config.toml
init = "uniform"
schedule = "wsd"
batch_tokens = 32768
dataset = "wikipedia_en"
MLP neurons of a small language model. Each row is named by its layer, matrix (gate and up: input weights) and neuron, and shows model dimensions 0-159. Each number is 128 + 24 x the weight over its row's rms, rounded and kept within 0 to 255. Numbers have three digits each. A neuron's up and down rows have the sign that makes its largest values positive.
After each neuron's rows, "fires on" lists the tokens most often at its 100 highest values on Wikipedia text that the model never trained on.

L6.gate471:128101125160108133136169089120098129121113109117172154148128093146113158117143075103134137113122100133104141139147119083088093132146135164121118130144107112121104120124118158088118120178130114091112074116131162149108128161127158120112153184116117109157129103131083123102094103149103101152068161110106127116130163122135102100130100116153120132163124121129119149111140130162080154093123096145158159106120137132110128136092130142169147129137086143120074106133142143156191099118147120
L6.up471:111111120117119125102192109121092154124091139124171124159134132083161118129129128092129145143121108099137131151180135134126144203140134123081119104127166118127093165122137158168141154155135119137149115155148115150140127161108156100161159113161124092093119126131142144120138145153142149152121101135070085104098120119133131145142137172121096151099128124114128143125154144118116125186125156093121160104104135130151107129121163075105127146106121094134096111165148151135113181094144149
fires on: " of"

L5.gate389:155119104151140144110141118077124106115141173128132122101120114142140100162158115140153111166137128131125158111118138117108107135135131156119132152170120135163141118121155151120109156162145149142142150102137130134129156165085160127134092157125143105141133147086109179131065113116148098119127118196181114178166089117181113096111204119129166106127141129110101121122095132119155133115173124159143152137156118170140079150118125135165154116149124138130158142116115120136121119148099140
L5.up389:146112115161130122106133094119133179139137197163122143122118091143140114091184077148156106137199145167122089157157114133147143118116130142131144109128110147109131148116133159151150143167175127158119120126114132134144151177138131097154116104097150095125158123120128136150109134106101123124158115162162094175147123097153149078092120134133109110122144147125128090165142112133141154140118112135165142151143098092144175124142121140155115123115118103182144091101144137131127176139125116
fires on: " with", " to", "ile", "pite", "st"

L6.gate392:123135132147154140154164114083136176122149083133109144110135133185116120116132102110138153139156113123125118084116107146144151104112103108141116114112099064086166103127149128168131122111140204129100125125160153136120119126118112108138134119171125148148099134122145171193139132112127130129145108083117113120115143152098144124150088116116132182111148150177116129142142133167145123152167143118148097134167143149140130082158181131167108098119133096116138137150125132090131155156142144
L6.up392:141144142113111193110123148119139149116117112090129127106103086160100120165106146135121102146127143136154148100098138146124110137120062114120086128081108151079149130151149112162147111145120183154164167131121143096159149142124123131112121109135136106126089126090129124111116140145171163128141128113126153119141081133143140125143105108147130116158164148156194152145141072154103112134145148121125155112065141136123144139105114118167125115106202155154159126126159116129148115147127126
fires on: " and", "M", "c", "m", "p"

L8.gate129:110150125106130153124116115122072112169133131131140113132089138125128132125104083113184109126125107151111109112122114149125136141124118112101141157143133153117094110131131132151141096145102091138125092096119025097111101106141112118137112101157138133161138130172074160132070132122137114116140149094151122152143133107100093158125165144107133133172114144094064113126122112128109099128121145136137167143145106115095130139126171087097125160089154106167146131137125103119120126096123091
L8.up129:133202109117124088130123129074163158095154115125131098143171139166113121153110152104159094120123159166157086115117131120136122129080070123137152127100083132155147083169109113130146141108135129115111125105107095131155098086105162131163133119083136137148123133138101100113109127157133107141118153109130148118088160153120121150143104149168131173129102135120105121133140106106132122132117103128143120121170141127124117155132139118119146093182159118117124125115115045149141098110148120
fires on: ":", "\n", "al", "–", " =\n\n"

L8.gate176:129136114114086096145123133148144103116123112119144125094135173149142182144096155118139063083153116125117094113169109121116158153155133124169129125135158133099109103173190140116067106133089172138115107150105082080160140098112121149085146078138143092123111149117104120107127107131132105142176119152140130089147133143093131173127116142169152118108143140133138136122122113156122130128107157164120166124101118151127121113121136150119112163140114141137137106158119134098112104138155170
L8.up176:121140118108124149115104128109143119119120109107127110108132103142107140111166125107125128102113161091113126166152080126158098177150150086145130141112105122099166154156129140097103093136107090132090082106162090083144142134101127133091119126146116124116153144091111110140134119110143125121130130097145092185110150123112134141108123092133184091097097117069111134150112125090142159123087169121122133103163161134104146132119155126160099179122110158146142087138130122142139142111186106
fires on: "0", " p", " s", "l", "s", "app"

L8.gate335:115145115119112180127108155141160102132156132117156152155095153165156129107114127099145147113111170121106112136181082119108130147131060157131135139168121156090102116055110112157112151105109132134161148065119136136137125142182096092131093167099160153132133089161081134153126131133133105119132153116086135114119149112109120148142117133144160142123149115091094117115127156105122115098112142129124130096150099145115116120153152126147138112166144138108111122189135130118130154093131152
L8.up335:117170068121139125150092083080130172170119149146099130149134116137142135117142108128129126108100100127137123111155135157138115120122109149145108178086108116153118145096192147161131143091157171125145119096139127142131136099123121128132122124109102130104129128155105161128102123166122115145159177151143166119142142118110120111101172136111130104123107126085084164112096128127069110153166065140126132134136133124179108150124112080151116130114145134117108117091148119148112166131090104
fires on: ":", "Te", "2"

L5.gate98:105119105168092146137140153119099173139091143163104125139134142152131133130133122119099159083123112143139155128127106116123156164122112134145096157129083119160143167132087122131142134168162133172084100174135142150128127158103129140144140111140153146126174139181131166143123112148138149105173128117138152137127123100129114148135165109142131105101148125100113149104101079065127182119154151094119154151156099120137129097142172109124172158121093114143160153110151125136137181144153131
L5.up98:144107069156113092102118160095129150125142176142073135125132141127140139103183108148161131164133143122167163129110117158095154114133146144132105140130094148157113126103111100165153131131161125105125153092133117115118111127111184088097150136135095107099099077159139137144062137115090084116143144109116137148110148126141120112125159096100104077117142135115143139110138134135118112094122111133137103160131075151143141144132080102149128157141117138125107139093142143152135160144083107
fires on: " of", " two", " a", "ly", " to", " with"

L8.gate433:114142091125083160110134127161111146142159137148117132136145126107114122133138169138080138129152118100163128102135126116096100101111099132119143140116160124112148154114128121117146093134119171079098147098105106103141167126102084132086123094159072100148116148117112173146115116101143153104139065150142165120147149119121125128116111112125104119138111118086127128147081105123108165090121121128162122098161135118155135122096102155106116165192129126089109120170144098132192117108118134
L8.up433:129122157092117154078133113130128147101104166098137094093139091163108161130175176147160101139126172128128140139124135126098103173134150084131148104134119125169122110156128113173122112116098091091160133127159138117128109129127093139116151127166135109172151143103119125102123085121164113073119114142177123129112097130138115158129135150051110101122102126104130141156147147121119170115144139135134126096078152144121135152159182122095117112150105130136087119141118156108129118123141137
fires on: "0", "S", " s", " and"

L6.gate182:136064117060099125114133101117151095153162088112150104090095102153123178141124113135182158089144141114116120092150132144147158138106091102091133114103114164135152150120145147127151140126133137146140130149088124160099178114134134177143149120136134153116113129104172129124099129104167146141113149120107126131174129127153130137143152166134133162152110126091121137119112159142135146108140117117132110137104082143064112117133125076148099129167131153121141148155135151108138105115162166
L6.up182:103127111137150129132113116142099179150165114154120153162088147163138081138110142126071090194144120127094131127056155127112093096162088105153122155142104105130146141138135129133112135120122135127128137170121107094148150114106115129074141149149112149137102166134124129160143137146134167153103127116132108173111102107097124128118102122145124139121111153128097112173114126152107075145133132125104151098090179160161125122104157112094153123127125129170163113129132121108107140084151122
fires on: ",", " and"

L7.gate422:139161121114110178130140145147135085164114094126143104117131128172135139142107126137142162131153140112096127078176150128099086140118142149108151116140070132120160121122168099162120113091161110123125154127155119116116150102110100111128081150157087090146146134135123122124140154116168135131133088169141116171138133139124105114151098167115124122150080144140103146122112109128129139168134094112115132133121099173162099098144155170111108111171097112157169107134134181095123124105098095
L7.up422:078127121125097088161164119118167178083145116139120122129115130092152113106103142153144128150116145126097145114137121084118120164125138105130104127149112112133158131148123138144105102119124139127144094184180141139100119119139100134142140187128164160094107121151109164128085175117125129107100128137124138144173136150091122105105132153132125156149153114110096145142164203092138131119164118132118121174127120107141171104134099127151155121130135112066112147115108129123105097109124182
fires on: " to", " –", ":", "is", ","

L6.gate217:125096132137154132150174158091124115088140141157119113131127110133123130111137137114112115114153102168109141116132097150115141125119122087117121123091156128113159059112162155181121141137118120112132130192122129113112103099112140126074153106121119130140108135134105124107113110120156136128159133168148099123116154160119160115095086107103082151130100135154122158159064104109100163150128129126071136069116161169153162144110124127145152164154121120161156129113146097104144142155158131
L6.up217:090120109164112132127083179114106117111137142118128107112160176173160141158173157133144077145177150139126161119140159149159140135170153142100165117126130125136137136136157109151131124175138135134153097160114142142105114110111090153143136138139085151113126142101148125146087179162129136133105138124083143129128153123091103145109102168138131102149122151108155118138096109133135112127132149134120126069137100147129160135152114133127098114130106165135140156110102066104192145095131139
fires on: " and", " of"

L6.gate603:118137138151127117140161109140099147129122107125132100146085093131105107129118153126140133159090107129113077088097114128174130081113101051119148140125096102088125107144138141151123117168129175137162129163137134151108142106141108128090150153143178157147117101155122128157094118089192151114102100134127111146143142113121140144131140151141136151088097153104118123091134134114132140151140099152131097082097175120127114117125131110120073102165140173094154113143129120130132144124145084
L6.up603:100124114143115139071128151138109132122174100112155105109126109136081144125155167146118123147120105137106111120163137184150113117145105116167133124125051149112103171178169150134147134132125154139164088159084109094133122107121100125124153188162146143116132158146145130150129149171119118103141108122128142160138092138141141140107134122150138153179151141134113103103128122133103126132112143109091126127093128146151130135175118133103128107104171118120168145143170099129141139117076173
fires on: ",", " and"

L6.gate565:155100163156146155139117155143135104147176115088138110093122147162146111134182153096119145100128144147167103131111161141127105155133158167121135114152127130099126097124165118161100121085142098101124139151160119125150082138116101147105162096150105104128129143105118099107088110105137133133153115170117113135109173110100150096108113130090127107147125118142139186115116136167111133137152149146106122116173110155181135125116148183156114110140146153102131081116135126119108159066121129
L6.up565:159110143100141100142148129138130134099163116113118113133170162166112150116153112108150148150143125091127120119139128161181171148101118112096126113134085154154141118153158101094127136121138099104150113154177142154089143196135127096125154130113148148103107168132138134170158148078132120117093151149117162088146143105134107151134130134142074110132105171136105139088138147113149161134159147117071150130100102139108123125095162138134101158165142136165128155130101103102162134137120114
fires on: " to", ";", " and", ":", "-", "),"

L5.gate603:140125126140109160071160144139130103133137130107150143084127129137106120122117129099137125149143117126150069136111146144133132155132094116170113133108051168079123111152179106141142127137142101111132100124108153108106125089117156136127116108169137105120106144136102100161117157116171144121140114107081149148145106120149090139113139105158119101102159122085110120133094184134153149138130114125142091130090167110141090096144129136136095122076162175150117153128159150092104117138159118
L5.up603:106115107112123122115143146134109126141158133110125127109130146126107131125128146144130077070113144135102109101151152161134066136107115153116111156102143113151182144155115130113119156156140125138155123148113085115130129156149131139128155191174116137141100111157137163143103102125142166109074121081141144119126103100112110142091100212109103126161096135089163120077126126126094114123139114138089130115118142165125137113129109103122145165125087098123124162126166101103143170115146136
fires on: " (", " and", ";", ","

L5.gate607:138101141122150113125119120153131164149142094102180130143091092130161150138140108114125139104156125141147144095156126119133108132053107189148107153124157134100119158127116149128175133089140113160080104093174093089144150105145161149120164150120133137128140138162134141136141142136138086085098169119119172129153098138134126123109126143115141105112153135096124108111101144129130105127169143183109117131162135175127126088092156098144112107144123145135118118117079116082139125166116112
L5.up607:128136099120169118119170115126136156135135181145122102153126123091119174118134148144113146115121127072129184118146108136102130116139137162149129154142121116117106080138173118162146155092110154126105197141152165185134124117131092121124118127119161145152138198110120161131149139125123133102107108121146096143123108117125117105139147119104151103097135104110102156076096151141100128123176111101115135167127145135139098090098108096128130129095096139170129136150156096082107133155121112
fires on: "2", " that", " which", "ag", " oper"

L5.gate164:092111111167164158132118130091095160164150146137115146142153079153096131115092108127109126172094135114096114098148176130104137124124171128110100136151140164120078161140104142139146141167161090160086135081140175144167124172121131111099154140158129118177120145147094088136115127153144118130105107132137122139133139130123152112101100162070102143115095072142133084113141117121162144098098139151148121127111121120126156136138148095130147138134118085116120156102154136126124137150134138
L5.up164:139159082123148130107193142124099135126140134134144162156132099112154076143110135089097128121114125163157175132156135131135129125118139073147152102150137151106138118109095156105189120134152108120104138165130137136144121125083089125169142075116124133128112151102132158175162161158137120138111127136107174112160164105139145124142148110110155098128098120131153151144120130162134115095140173127103116144116099093148087100127174083112118130129137110097122119163127085113145123157106155
fires on: " of", " by", " in", "se"

L5.gate474:126135155129123117176102147120158095120115136073135103107115152127105137135107118130128144137091139129126155118104170133114113159105090130159176137116149117099121139152118160171132129150173144145113156141094115127129108119106143140145147164122160115097106139144107076116071148115158131175142126163143090111153135149122094131135146169126122079159064108149121150120160113137160155124123130141100118127152098097124129089124079161080104122135127112095129151129153136116154067158098116
L5.up474:132103094134154154159156104132157133119131147183145129136093129134137159134180138169118162186145121106099170114116112096142112119095136116144142110139130143164152139134111079134135122144135123118189126121137156134111088127127117129141114117127182132128121149157111156165140140130169143094146096126180095161136145128199104132120111166114149138133140095135114126185117142120163115138148128134142131163080085102142117123100123127183133116107157131148149104121127097137145158091094119
fires on: ",", ":", "er", "orn"

L6.gate242:100109110123161128134163159097103096162133142152136140074153125085173127136111102122130155117153148086128139129119106113128153147123110115134156158137116132134116158103106123127119122107118127106138149109149130099161125145125129164129128145104155127142175164145143100162147151135119120134127169110110128086080166124189107138148097114135118199160106141107101120185122154110134128103110148145137070123163102102146151126161110133115082128119104104151116123177163110083150126085143116
L6.up242:129139079153152158102106072106131082111100147101095166124151143149140162153148114144118117120100151114134121131157123124075185170159084137130144127113098092112117119125131116106124128095111141092119124131140135122133142135119151101137139152105162146140137155157146109123172141123146189147094160090089162129147168167144138077116127104138127129112150114176085129115135124069113146108108125172141085091118116147148161151150153149126122151130150154135137118116151122112137146110117102
fires on: "ra", "en", ":", "os", " CO"